Part of a small language model's weights: no biases in attention or MLP, normalized queries and keys.
MLP neurons of a small language model. Each row is named by its layer, matrix (gate and up: input weights) and neuron, and shows model dimensions 0-127. Each number is 128 + 24 x the weight over its row's rms, rounded and kept within 0 to 255. Numbers have three digits each. A neuron's up and down rows have the sign that makes its largest values positive.
A block is one neuron, or neurons of one layer that tend to fire together. After each block is what it responds to, as a language model described it from the Wikipedia text at the highest values.

L5.gate608:146154127126149137099100138102141084129099128115156154183092109135163144122118148130117133155146122149109120134148130084113155130080131188155129115161137171121123082139131110146113144125114139143139155160128133123111123116127157104155146122117117103097125122110141118128108102129138166128110149125069140151146152143098124143161144101140081097149096151129100106130136123151141103106139
L5.up608:107133132096125118173123145137144146135087139162152142116126134140109154119165122174164087137140117106149109177102150105144130110091106162135125118092103122078135132136123126114128157115100160124095120144109116167125115136151072113139082129130166157152132119146180104126141119134152178168113105157140124142156123086159152136154093106134135102132126147111116150142152125146158104113153
L5.gate1191:128131135150086121126108107214134108068121138080105094132130153103193135143166147115114182129106164118106122158114155103099173098121179160173123089132136165166147097119144123190134142093161136139111156101169127111144127132120132134159106101145133152123119182121145098165142101137132123120126148154101141117138156115124122119127156094159111139149102165138150148175125087136151109092135
L5.up1191:119145102163189162107144161121112131121163164120123149099143150122125147140149068099147141132100091114148127123152124078160173108144143100133144195162151122121102102144104102174129130100186126120140104080138107126110107111103166117169110117135100165121138155142106124173144101123140129145095120139112115148102116136142121123146115077140127147111116123144156128150133134130129115117091
Function words that directly precede a date, year or amount, chiefly "of" in "as of 2020", also "until", "in a", "c.", "about".

L2.gate513:098099116133130096176119156154100085113120110164136145098110129097153165149132140179173086121128139103157124151095124054113138115137138112150130111129154105087110136118145159151157120151150132144093137107144102149156127143131116154199115091135119126137093120088142128116122082089147143144131121134139189110124146134146122121122093128158124137131113111126136150118113097141114138127131
L2.up513:153139123114104112158162190169097107161092123157092149142098133122151121136155151120113118134131127097164093156170136101147134118136152148105122109167120101111122085129140121141105129115135092106119114135168127146163099118145086145145139133124119129145148102117118107119107145146138123118140115125154119143145175122129124127159105078165136145137073082120123110148119112129102168141141
L2.gate529:065132123141140097112203125119138098137111126142164127143125087128125143143117147134132134122140114107220146098157121075080159128122112131095124147135139118105123132129135164095165117123143123113113123146140115147139152133162121111159137090109110113150142131082137150118159135127127115136121118089104144125118139148120130140132134132143131152146115112146140195131121092144098112149160
L2.up529:145131086128140222136159139159136117136105139128105169099083162125130124144132176123108103103153107142135145140126086118151127130118113111110144141119095182175086143103153165080101150137172115111105087135166113121113121127161119085107096097134142115115147136103125142104134112132119103145069132164116108150160129117146139153094155134155133143154143130143144118171145135125058114138131
L2.gate545:136126109086118109162189133135142138135144110116109130147138092078115120111150149136102155123161098148148141145143099097136111113148091130130111135143166148113068144112132146083070158154165132170119112094139100120158144142138141105143132166119114152153113170100117076074111115106118120154119170161119101122098138140121178140144098116102127087085148108159112155130114140122120131112124
L2.up545:153142116107148074161107131140152154121115142138120144149130125096134148111097117131144138121144099086142124129122111130099126143134106094095138119141124150101095107165107142098163136153134156169144136115122139145138141162150142135167102154134106122152125114128125124106141143144118130123114100210156098133091138139088100142126139089081169159117152161113133122174119134104125094120126
L2.gate614:150112113148127107128146114133157165145114173138128131101170129102094122114109116111135115138142155082168139100158143106131130116076110120152142135174158116116185131137117114126143156167147178167150127150067110150172098123145150121090151113092096149134151087116122089122135136129115115089144133135127146130108181085156141121125136117114114128148100123122185102126093098162173158129144
L2.up614:102140103115141099110138158097125134113162136144149128159109161110136122120128118129152102121122108128162133172116140111116140137113118121131089130140103149145103136141125131135128185109105145144095108105116167105113201150167102110160068135147183126129116132141082119131084145125136134133118156121136087153158095156111108111117133088117142126118148139120059157130130121074118135115106
L2.gate700:096114139153118136118150128135152086152163105145115135139101136133131180105124137185155147135138099100181130097108142032140125098123117142164098137092173155126079131132131143189125123080176142100103155070152135113129076128123111108202134098122126157144140112072076112088107104108121166162107089128165122140127153103130140105123115112122135181105118174126148193126129162117122125153114
L2.up700:120142096108133131188173089126097129097070131150110156111097139109119130145103151137141123096116135115149123133141125113134121120134142142136102104133157143103129150120136142160142137141153156120136136133134151140105118159153080120179139100152093156154141167126136151086137143136127117124139156138141117166102170110119144115144132121125126141128111148137197131100123094095091139156148
L2.gate1077:092114137140118128140135165126089085170131114110103099148145122116122121113125162132142092089142124147147098113148113194118097083144121128150140102143131070164104106149163103120128070143120124076170114148173103145140087125153158156220132082174094106157070115126128141141144143110131152113111126138141118134133120120138116114159137111168105170152137122128146135122151134115128118111131
L2.up1077:141134115128139150104153170139126101124108160079158117105117163155137117109131163141123189096111087127185106104136101141080151090159142124128126126100140079162090121150145114206149156104164143108126122116159163118150056124085114116083124149116141121121124125142133121132086147114140181152123114067144135148146144131142131128106125136136110146132116125145143136085114137105135127125110
L2.gate1137:123098133129160126174117132168145091085076150078153113155156191144121098175116144155127125145175137176156126126136111131111130120189117121146098116106140138141067119136174131115119119112124130109115115091136108139126082104157094159158141115123100120094124152138118152103122112121148139141082094138120089102150150151085092129141108124149146122108102071115146102183131145119132132154143
L2.up1137:161092108144160081138126166118122108108121133134137129196143160105118142102135126096142110156168141140127118150138102102127099137141156135135153156131115135137053129147145081133121136110101107129128124126140147143120085118161141159193151130124117121089102146111134139145131134112116126096069149174129125075154115132116123113123140098117139093118157160132146099155122120116092149132104
L2.gate1157:106131129157115122155132157146100146117133150101117151116086123108176125099124112095109150096138147192189132124121128122128121118201153138156125116142129179143130152130142147105159152113104135130131120145153109160117104118129115075157106147133104125153106088102131096097136118131148113066112114122151089126158113123140109144177133138147107120135129129134111149159121095133123104122103
L2.up1157:069145124128157120136135152125125123093137153152155132127113136103114118102138123146138109132154099136135106143131160080129117170139138114095118169133134100105085149086090136093147134065148142153164152146096145107147148122129107127128152127129103158152081102135128099134114164119125148144088090160133130104104147145135163148131126150149123145169138135156141130138132109127100138098108
Second word of set phrases starting with "as", especially "As of" before dates, also "as part of", "as a result", "as far as".

L5.gate273:132109103134093122109142126158168132110139138152099078121102107124145095147165131120134121114111099143120089157134150119115165160096135131116127081106156142146132121151171143101136085135103117140119114142146168113155133174143130087179113135108153137092126128115152158109143151138149150120094111118106155136113119086118119133130141099148140120147187152132134073163126086141111114166081
L5.up273:127143124111179137088118092113117140131114118086142090132138114148118095156163108132146135138127162087112135161105118127102105109097105132145149159143098151127122109179179171147095119122115115160114150112122142117150144125125123132149103076141147165122155102100145139136080180111159094129138114091169129103100147128146114092117139171113096090135141140120144128109129134121151190170129
L5.gate691:110189092147102155145138142069141161156161110136138115151105106121111142154140163114183147122129149139148099127119119131090160129150139135105137113109135086149121127184123085192138081117142113116137113126100086113135110117109127121102129133074110138120108126147148123104151087140114148144140133084141121089110132104090175127133136102115110132127128124095143128094109157132098097147121
L5.up691:134103121128141095156113122139116153154141092160117136138122159104113134122140093138101149118124135143128066128145090082132123124110105126126152108141100133115129102172112122099159113140144129151150152153095139138121118167099181121100104066110146151117132130149126130125137139162144091075100121111142138105144141138144194154153126083135138114143167132100108170123166082117110137129169
Mostly that, which or one right after a preposition (at that point, since that day, of which); also nouns in "the X of" (absence, failure) and year-final digits.

L8.gate105:114119135137123124151150148105092170099102124151130083155099096169120136111082101081136092142117147142114169114133136114090181129114131124104126112098140122144132106141177106159182127120127117120145142134080106175134166142151130111146116148152109133122111163129139138114153149147143142114145166131151121107134116108124127111135135100117150126103128147148104164088089110095152109067144
L8.up105:129121144122146154139136157109126134120139117079133110126082063136108108112126147129120065148102108118167141092124111142099132123120097107132147138122136167097117124131156165156147176122093101158130136118139116183150104105130146155126135113140109117120120115159136136136118157164146180136096184146127150126099031121166107107166117139134121149129112149084116150126120130161123103168155
L8.gate203:109112098161155142123115112109104131128142146162109115102188106109131122097109184116141135116143129124122139169124152121158157158094122108120151126175103137141152126163079179169138088156107124144130146108134107150087113127137116156186093204147139121132168101136132152142141158149153122142099132129118152147166114145078139137156096127124116113091124106113102135110119112127137096141114
L8.up203:108131103142126148150085156121146153123135133154145138134127138126110135137112127119139114125109122052107135145121133133142163131093083133117092142186088089164152130142107098196144118135169133133121131126129137152085101110145094130163066143116099130144149136113104155149090115137136167144082102079126115148119116144102128140147154146095127127129150119102114104087124143130101093140174
L8.gate250:136117145172120163141168105164115125120120144124128144156112133098129147077077159082141113153136119105155127162106123127157132147120132144081121146170129143173161110158148140089141095114122154126159126092123128184134119154160117157120126152147091149126150123097125161134154143124102126137170114110136146136147102138126131123151105117129169097073153115136108121158153149100135103181137
L8.up250:133114114114160160123113113124143093133132137127128084089138116123155126162116136099125146099149137136162147144141108148109143150121109106110118133142119209105124155120136132145134152148132116124100170115133095171119100107150109105129093160129116149171090083108115108126128142134106139200115127128105106138132113090137158116146093120168147143109128147090117102150125133147179115155108
L8.gate1092:122162093103128148121141115105118124134082116144134159100133150107094115082114073095148136163156114133140135117167142080112141191121125111119131152119146132134125103139123094114131118140170165134152135136133127128145120146110170147143155178108111089114128145147113126150126118111117179135150158174113114120107118126108116152150105081134104113141164125145145146130111111103134140105129
L8.up1092:150118101185125150140117130100138148082109137132114149169159120159176146140084125138134150123143147161137109153163156128125178184121140119152125168105124081137119150155100157133087120097126140119095156161128126177127134124138126156144136099142163136119144083110136153076112127093148146119130128117146095166131122154130096108115131150163116137131112154179157117104132161125140163130177
Nouns naming membership, part or relation that take "of", such as part, member, one, friend, father; also name-start tokens in lists and tables.

L8.gate267:120141088114121145128108114075066147132095119150147137150132108107108118096101144138101128148129102118120156149174129116125160144156110102160115145097132083136129120096178139193124140147095104169147162172100113152081144093155072092158109107165141117162083134091157121121144117121139130123136170137114149091122114143136145107145091147085126166118091121133148146138135109117175110168092
L8.up267:127145173157139123126148106117154098094132104089067123127078143157128097097153193162144141175106116154168112137142100141149092099133161097161119087155147106138142149117124100117147136141138099132154121131139095170180127109142126119138161133142121099075126138143147122115121108115150124123082097165134153132132130110150118118122123134149135088109096103175120143119103197137167140109121
L8.gate345:159124134144098095116156171113088146135142113106105140143117116127159125097126139111099136098175154122129162113170135122086116132167097150117091134110126097126147132124143137109085090109134115133122099166143138109137192126147136104096153137088169161159125171115116139160176121153102169147136154140169093119130094091152086098147097085113166165093140088130154133133122137122118154144128
L8.up345:111158133126127130132132084149109107147183079143089106138095122117113121117101149136162134092086131131093150095135172108149130111091123087069088127139140142125110127115112099147110150098110144141155126140121092116179122088137111201114161098082118141095114133127106117118123110111132133130134101103144119130102131148150152141120068117105129145124162162144127105148102131156085149121108
L8.gate444:103118131153077182110176132133075146161127084098144109125136139186131106148112130091136138147149142162107161147132153152100121164114092113145133072121135122146099168128127143133165111111152125127164137137116117139111149145150119131111098099177149148154111112163132081141120109126128110108095202097101144133121083114140112122154163075137144108140092169136172166122120089139129135115154
L8.up444:104154149132142127155158167119131089108121109140151138111098118122113171133118128118126128132149085070120155140167107095136177112131150077135101150115142164119116179135146124105119131068131144135155113080117130143081099177118100109160143120108122145079122166121108084122139149137130141101147173185134176115153110108171153153084125103133149078100181098124099115134093162111130103123123
L8.gate549:146152155089168126157111132154178152127130141122074121145122126120130092149134111146120150127129102091104104139124121153120093128124149129085139103127105172117141151149113133114109078125109136105138150145148130171087132084123110135107081077159168149138103132121122115112110082152138122149094148135144139108120110124166102127117128125145095109124181106151118117112127078124135105149148
L8.up549:136166154150110121126093099137117139133141125120112136130120112133167096124127125142143107147126192148105128114087149126101128121131101156116121103149127159093109149119093109140109119113156143128139111145131143137110046124113135166173138071136169145129110118121141123136138102135128137128109153149114170111103162150177140125105124175143160108141166130157161127153158087145154116150141
First word-piece of a person's given name, or an initial's period, in tables, cast lists and credits, e.g. Raf(iqul), Ab(hisit), Ch(ick).

L2.gate212:115119136131112122129070169099114081124143168153120123092096191122149107091128118121112148129138159120110140150141149163110152098123153160127158148138136124128216106109096158106112131112115127142142108110160162122129069142120161108072115138134109113132135109134116149095147174117091157145133085149134171154180176124160140100113125107111122105094148108104112099123132108106130150116128
L2.up212:121045139123159134105123169152082103166114132157124152117142135132103130148144149153133093116168189096147140115123165107118101148098141150107181142149109141110151145149080184129153125140152101145163105123087147095126125164138170169114125117091117151146127129102131110113132094174138150160146076102132144106155114136133157130135096054137102106130137095115120135150158134134105154124189
L2.gate351:105138145135137129079129103138165131138137112161092172106122089153133125122137111115141110091122141150168125127149155185128151145106129077126134145103127125085160128149117107137141142040146090114156131100158123148114109136104138106145157031145132121119115140127151097109132109137139137104140112171147109141176124134161105136111115122145138115126156118139163145112133147124110125152116
L2.up351:134104111118122152105155160103117130107064138140116171093144126163127096150132162104138188157137120147129100103147165139102128112155107110173145125141114125131116136157125146134142095088108122110161150096124132124197141121096138118155133074069110090146152134170064130124117115099100102156152127152126148065149100161122148142119093149159166138148124139162167159167146125168143111149127
L2.gate392:112116081121131129126133141117129118122094128090134129082171040187092110083115150133099117118122124165148097105157107144118168119149106144134156108104146090093170131149120113120118118096151102150088120160164131098126130117125136106168081100126129144137102085142130115112160101077097069134128125145121095137111079127129090100119067096107134136097184148149109165135122136140163126075104
L2.up392:097153105113127109125146121102142152117116109134120152134129137158099164117169121150111106138111179125088107109128103137112134124095120140122100152092133073122110111109170108132090097131112122089127169138149153107137135131145160142133093112118137084137121096148148122111123115086130116139104167105141120132135104117113076140140114147117125137111134145146153140144129144136109139089090
L2.gate441:117138131135106153114158114133158146143116122197109102148126126135120118116126097130151161119140175107181098112144105163113132123128167100128120128113109113072123135164133165104144100101115124132116161108115147105144121143132126086146132070119103121120123134123134164127132132139158102092134096112122065121174156143158127143100139108175143135113150153104135182110123150118178114142109
L2.up441:111084151135128107083126069127125096116130109118174103130111139100134091108131126164144144083154172130173142111131146152111126132156177134100114102131112143125103171140095132128082118132100137123161139114110110121139144162160117154143103111137092094114147124107145134112163170119156133115088079166147102114172145143116150137065147149142127120083096135094168156119083097125152138129128
L2.gate634:114160159105133144123102172174138134139119129145111109089155109088097165120110130093152149148131164136174142121120118111116138112111144148108113125110133082151162142117136129118176108109149107135155124114131114148120131122145130118103086132143119150127106138085136129107120148140119124146137139089087103132154106135105175107145124145108118125130118116108098113122144100120124135122164
L2.up634:130135121127157145130158120155117140113095120136055088110150099139169124122129135143104085149153156167160075122126143186114118084080121098061129126110134092081141138111132152103146108130105098134133140082087147142087101128142140126146125160135112103127110105139166119154132086155159158175114119139175109128117141120153150105091089093153143152164118160126140115149149089132131101107167
L2.gate831:117123123147112122089135128158124099097113137118125111097102125168130124073126095124109136109157138101127117152093109145113105144099117131112127145112144115095171166144132131122076168175150125095131138134154165119124116109109118152099123116117124151116114105132138109108113157147095137126163094067136079135145126111120117124110082096149115110128132070143119138130101123134136136106119
L2.up831:152095113120139148100155112131119146111138130140121129089127133118164165174115108119131179189106094130108089135139142143056115171153128126101132144122133132115151131129142104141152110122134103123121115149156148149134123106122111130057149137138109109103170084147130135109136130154174091160127097152122116125109138139110125124136106122102102156151107177127118123111165129118124124114120
L2.gate858:116116109134112126108115152142094135128105134182155132100135138108152135105100121134189101136131115133141132148106115116127084158140112079134151168152094137079102132128117164108107100143095130159104116171179169108124129127143144115120152127129103125125136198164090159105097131151125116168082132121129110141140139128076114105122105158152126081137149104116137146140181141092137170113125
L2.up858:105157122126152189076107149065155086150099089090128136095102118154137094104161147082143163196142152143137129090130127119155151109123174128169127179112104124117118109173107115146128093130133130096120147097149123144081102146139134137133137087126166189127132130128143109114170130108153135117115165094140146151139138138112156130142129129130115122160092105117148114137099104143123154134125
L2.gate996:110121102155121157126102098151096101124096125082112166156195069136121175112126142127119126145099135118188087109152140107164108105129134133153173113151137135124141130156118119148090108183110118123140109132129121116148103113117140131083122126112113142136164109116156149145089126158130143118153112143125139145131114143103150122151125144141103119122137167126099116106107108098139123137088
L2.up996:123101147131117150170091119100131110116090109083116102114157126098146157061120125139139147104108147123129125109129137183151148143100101124143131109126184174140136145164136110135161070114094154117166102086123108093149129100116134129103090110139085139099146113116147153119111132145123169093148093130127130101155140106159141183150123126130123141106122173119088144101078130135101127133103
Final digit tokens closing a number, mostly the end year of ranges or birth dates (1867–195-6, 2014–201-5), plus decimals and markdown table separator rows.

L2.gate150:102119132121143125129112115144086150131118162123115118132115164109126138101145140186110141155132133111165121098120152119101136109097130182126124139125178163098146137110146139145148135146149135133137079163115120135143098067121143151105102138139109120076135148153145111159076182107167126097146154145133123109102096124094124116138144144087121103114133122093132071143111141121103101132145
L2.up150:128134140104109116138134175122112187150163110114144132124128140078152166093164136135121138116126123112137139103129131142129147123138155137105118183149201160132114109115137150137130106174088133169153111117169088134089124095132147128122139111122077146126140153108069138156095155134125080094140138098159108098140147126093100122124142152133131125086147143128117118130126146121111109133145
L2.gate302:155092105100138168103140117143132200136117128134100141123172115136104115151103114134146133145118118142159104123114123109120126137142098112123107146140170142114179128109086113148137092079133147108160101124148131129161157137116139156142075098091161111123113117153111122150128144148097148139129099084097095110120095154147113140120108105140139102127144189163156140085148151147126107125132
L2.up302:131124148133160123106137133117157136101113130129148126179087115133144113109104133095104103131137143100116118105154109117130090081136102123101114105130089143141127105151104152093125123127084097128089124128163120124102151113154147123123168105181103097117114085143096141113087127122121180150102171112113160149151107100149144110171177124079143130184132116155150101127121099140159116124112
L2.gate318:108122123148157118145156133140122180113160154133099093194119137128151145122121089138149152127164099091092149128129175117169169179163144166148141146146173103144166146114151139170127169145061131134142129136091145125112095159116104137133162143110151145131139103138126098123148104121133122119090118118068042131166128130150169101132092115093128164108164107138111161093132134155145145118137
L2.up318:128144132114107131163128120161131184124143133142114104097101158172105119155142074092149156112163103145079176101105145103101145156107095132156102134132158123092144096077116182132115129127130104087155124148115133071147116139088104155124159119149135122149146122140114104098119127120126127128064139120122114166115124100167177124149136160169118132123135117129129094106106138164157107129141
L2.gate452:096092100094128111125164115145153133127119156091077109129123137114101057120127144090135157124127136119109147115140170133136147102136124113162095108114135112090103124136158106094124154108090117144153083158098098111106170130106123126129143102153147185115117145142106105152085078100130107075109135140116124104170141138106155140137104134181131087124133139120119144118156172141128126117133
L2.up452:126139119108121109121124105122191111080071126134085079137107126114106100193157177113143153096143100105106141106128128122109141123161146141149111090117153148116159131190163107102106128147117093131133067137117077103133123146131117154129111124145174157116126149155086158114090141133148125155120118089099102148142127127145147154125121128133167111144153121070124109113103168119165109110125
L2.gate635:102135135083135154136131140135147139092115121123110135132146128166119115108127143110134114116064111126113115104156135115146136134157094135121141160118110153121139138108114153113088134119139106108133134127078151160109113147090123089136147127166145157151143130181136135132140140139102081123106168069114134134144127140067072092142136068122164134091176137141131142158137100109146158186103
L2.up635:093124137127162169142095131141141051108125120102142137087103144133109099124148138136154128126077093121080141124153108125106145151101106134108143134109143149118108110162115122157103110090148099137127119134121156101091108135119112119126174077151163124107128166101128119145126082134127120127095106112123098164128082155094081123093118112131158178113159091128125151187143098103124146137147
L2.gate907:119094126138140146157121162094135186150113162169084186150090112133108096131084128128123140102099187111125159130127158170132134176114129159157122104139166109125197150104114117119089152098114108157125122159144129123143119081138141126112141135135126100112119122151099102125147097106128084093113127111124101102108108139093131139124150141164139094158125144142169129087153144129097169132123
L2.up907:155091151130093118140117134106137152157114172119115136118131117100122114106144128107140121168109145151166136098095114155118144112143109086145137132140090105101117136111115148162150140130098127138158169102158092114132142114155134190108141130112145113151096141144132127120158155112164134135143124125143127113099148094121139150156125134099141115157081173131168109115126087174136156168133
L2.gate957:103128153146117110107124139092153174116157145105105153157119095147098116117140138144164156116132132129144130126152085121177164107122133151128100126068138116133156123113144136111091133176095115165083131136085109124101140126124165118121134135130151071112124130110102116154101086114091161145117088110131106086096131104133128156113154140153134119194152119134170115162158133143146137117148
L2.up957:112131103088135112125138130125158108116090175164123163167114143136122155125111111132099106119167148130116113138198145101162159119121141139085099130142161141160114109126144150067084103136098142144139132105063134144112121102088101113126133124132123079175146136184125093085135113128084166134135148142157150078086108164117127120130113129106103096153114147146156146183099171186114141104108
L2.gate1028:129126132110138169181108144134120207161132105158152080145133100145129155119118117137137136125126130113091130107147106097119133145104087093122122171150127133138177100126158094127098131137116148120115142132145129179103125145142183155147128119162151184098139096124125091113139136160122097110134104172115124121110131098154157124143135095104144121119145114127140147139133108118146103142114
L2.up1028:107128104110141105117122157178127162122113111087118133121123091116124161081116133138102134118145119089075120096140151137117087139157152162153157122123125129160132125194147105114098141127125121078125115127121114135142138140077165121116116121157107156149120122131159098126138104129159112116097136134134110137076118174137137124129115092118121088132097171119151149154170185085124123143130
First word pieces of mostly non-English personal or place names, often in tables and credit lists, e.g. Moh(ammadi), Meh(man), Hak(im), Kw(ong).